Weights of a small transformer language model.
Size: width 256, 4 heads of 64 (2 for keys and values), MLP 768 ReLU, 5.51M parameters.
Architecture: no biases in attention or MLP, untied embeddings.
Training: a variant of Muon for these matrices, 380M tokens, 6118 steps.
MLP neurons of a small language model. Each row is named by its layer, matrix (up: input weights) and neuron, and shows model dimensions 128-223. Each number is 128 + 24 x the weight over its row's rms, rounded and kept within 0 to 255. Numbers have three digits each.
After each neuron's rows, "fires on" lists the tokens most often at its 100 highest values on Wikipedia text that the model never trained on.

L5.up234:138113172110132179134129113115189161114109151134113135162138144162132102134095142114154149165118166173122093141115122146148125138129144206099184115145114133163118160142082124126135159126171128163072133141129138117098106091125165149162132144112101114138101105106132123145130131111095125098
fires on: "o", "l", "rit", " do", " bec", "t"

L5.up222:132107177132098127130189155201100115135096152147135127101080145182165146112133124160113134134155145132139095117137129115136141152157137174139128133118122127177146125118134136151127133141108139097121119113140135106122124152096115119103127050124093125111095145105116116154123133130101149129
fires on: ":", " Phil", "f", " and", ";", " h"

L5.up181:135137140137082130125124123117167174131154135140076166105140101127178132133085165154144148126129115068154178144112125152152119123139167110113150127131129139131158121123129137108146132141125176102075112149151112136132065158155147158135109121161122149174116171134132130133153131113116154143
fires on: ".", " by", ",", " that", " where"

L5.up693:106128153136118133118133137119151143161162143123125116140107132127137108167117129154134143137118116104149109119121127126138119122120121144153116109121124142089123148148121123111166137170152092121094125138124162104145106169129124149116123077101149141077170147169106103104136097109151133123
fires on: " at", " on", "om", "5", " a", " was"

L5.up34:079130172127071142096109121095095125123110106092125134081121115162130124144143135097127141128167125116159166129129135151092098132199123161164106082160113142122109113180175142105149170145146153143144137102120147109130159159131088133143124121142082105130147079145136152175110148127147105129
fires on: " a", " one", " the", " first"

L5.up6:126157129136098103147138101161146121132157144135132153137158110155107148186134136105147166089121133102152134117144119129107139103135152135038082167115137131168110127152116159110147151098116108145083105155084124137126110130127087132104144136174130117117136125141143162170106142103163105128
fires on: "m", "b", "qu", "l", "n", "p"

L5.up321:111134152151108137164124143110127136146139080117140085112153157117128104065162115102106129086091101093151113171137137161102124121121134133141187124114134103123113118139125134103119102096146130153135140119150169110109107145086149146101132118101125100141153121149166131121119152125112141111
fires on: " first", " in", " a", "ff", " th", "ast"

L5.up246:151151113154154134104116148109158154106138136144175129119108100157134132101101107138135109128111124122125146130144139166136129145138100155155101090119134118128132114197093157111099153103143126157126128170130168158089113143125077132116111119126136121125111108091150128108127130144161157110
fires on: "it", "el", "il", "is"

L5.up559:124129122100114168141172104121095156100150082163076158110133145126119135159084127140094129146123107113140108152112126118134126174149084153151091147095157145088124100158064117153128102069121143118119099134079140183131113139115117146122102087121100149121114150135106152133126124142144136157
fires on: "ran", "ic", "eng", " b", "an", " N"

L5.up116:141139132157122106106086096128155162155138144169147155116100137112162102112135132096143124172140123098144079140110123179163122158109115124110100133130121112085122122076123121098155123136115164110173134080100102165071121148144127152139136135167096147140137144135111074174131124111139111153
fires on: " as", " fin", "ren", "t", "ent"

L5.up483:129193116129168106144135147140120142117120120104128125102157174148137112115072101086097130155110163155159150116171167119135081155119080160150103096114093175125099122137165189156127136134143130156154150127112126134132129148079117092161108156089160133112130110143115168136140109158143108112
fires on: " W", "e", "o", ".", "f"

L5.up336:131134107086095158118128103099129151124121122122183110119115124186131145139083138159101124126157112144125145126158131123085130073165110108107079159167151085139158144116137106142142147093147161128141123166117115154103101131099147124076124091140124096090120126128133118156108105141157149087
fires on: "s", "ents", "ers", "ists", "ors"

L5.up211:140136174130183155135121111126145134140161137174121096167084158089155138162166130125117153118127139167117116106129080149095145140118138154140101163139132087146124120105129098077117163149143131115162084089137100124111169154100167096117080092105125164155097121130145110117138118145148126122
fires on: " P", " L", " F"

L5.up682:122117181102134161114130117106166102148104107085156105087134080144158142112107090132135148146157128123088098128172140155177122142102107143132104132136111133109156114172108155178172120103121114140101147112102103139044112109158141142117132106137118130093133110110105113148162135128112082114
fires on: "|", "\n", " G", " |", "=="

L5.up242:114118139107122130157162146107085140125119092152123137148134110093146141114108091159114104119100174100100116128077128161151152128162127125126129143125112104157124135124096090131142123123126106125117102148118143104133128129128099155137113123113108124099107156146153159096167125149133066112
fires on: "ist", "ed", "ulation", "out", "ro", ":"

L5.up52:115165134124088150121077115133112174181153140118124093125113139124146151126146165119133178117152172083120108119129078163099103089126149131148121133139137131128121088124088113094148144148165120112137117135183101121131134151131125100104115111189103118099097089117160095134157143150087128145
fires on: "p", " p", "op", " O", "led", "b"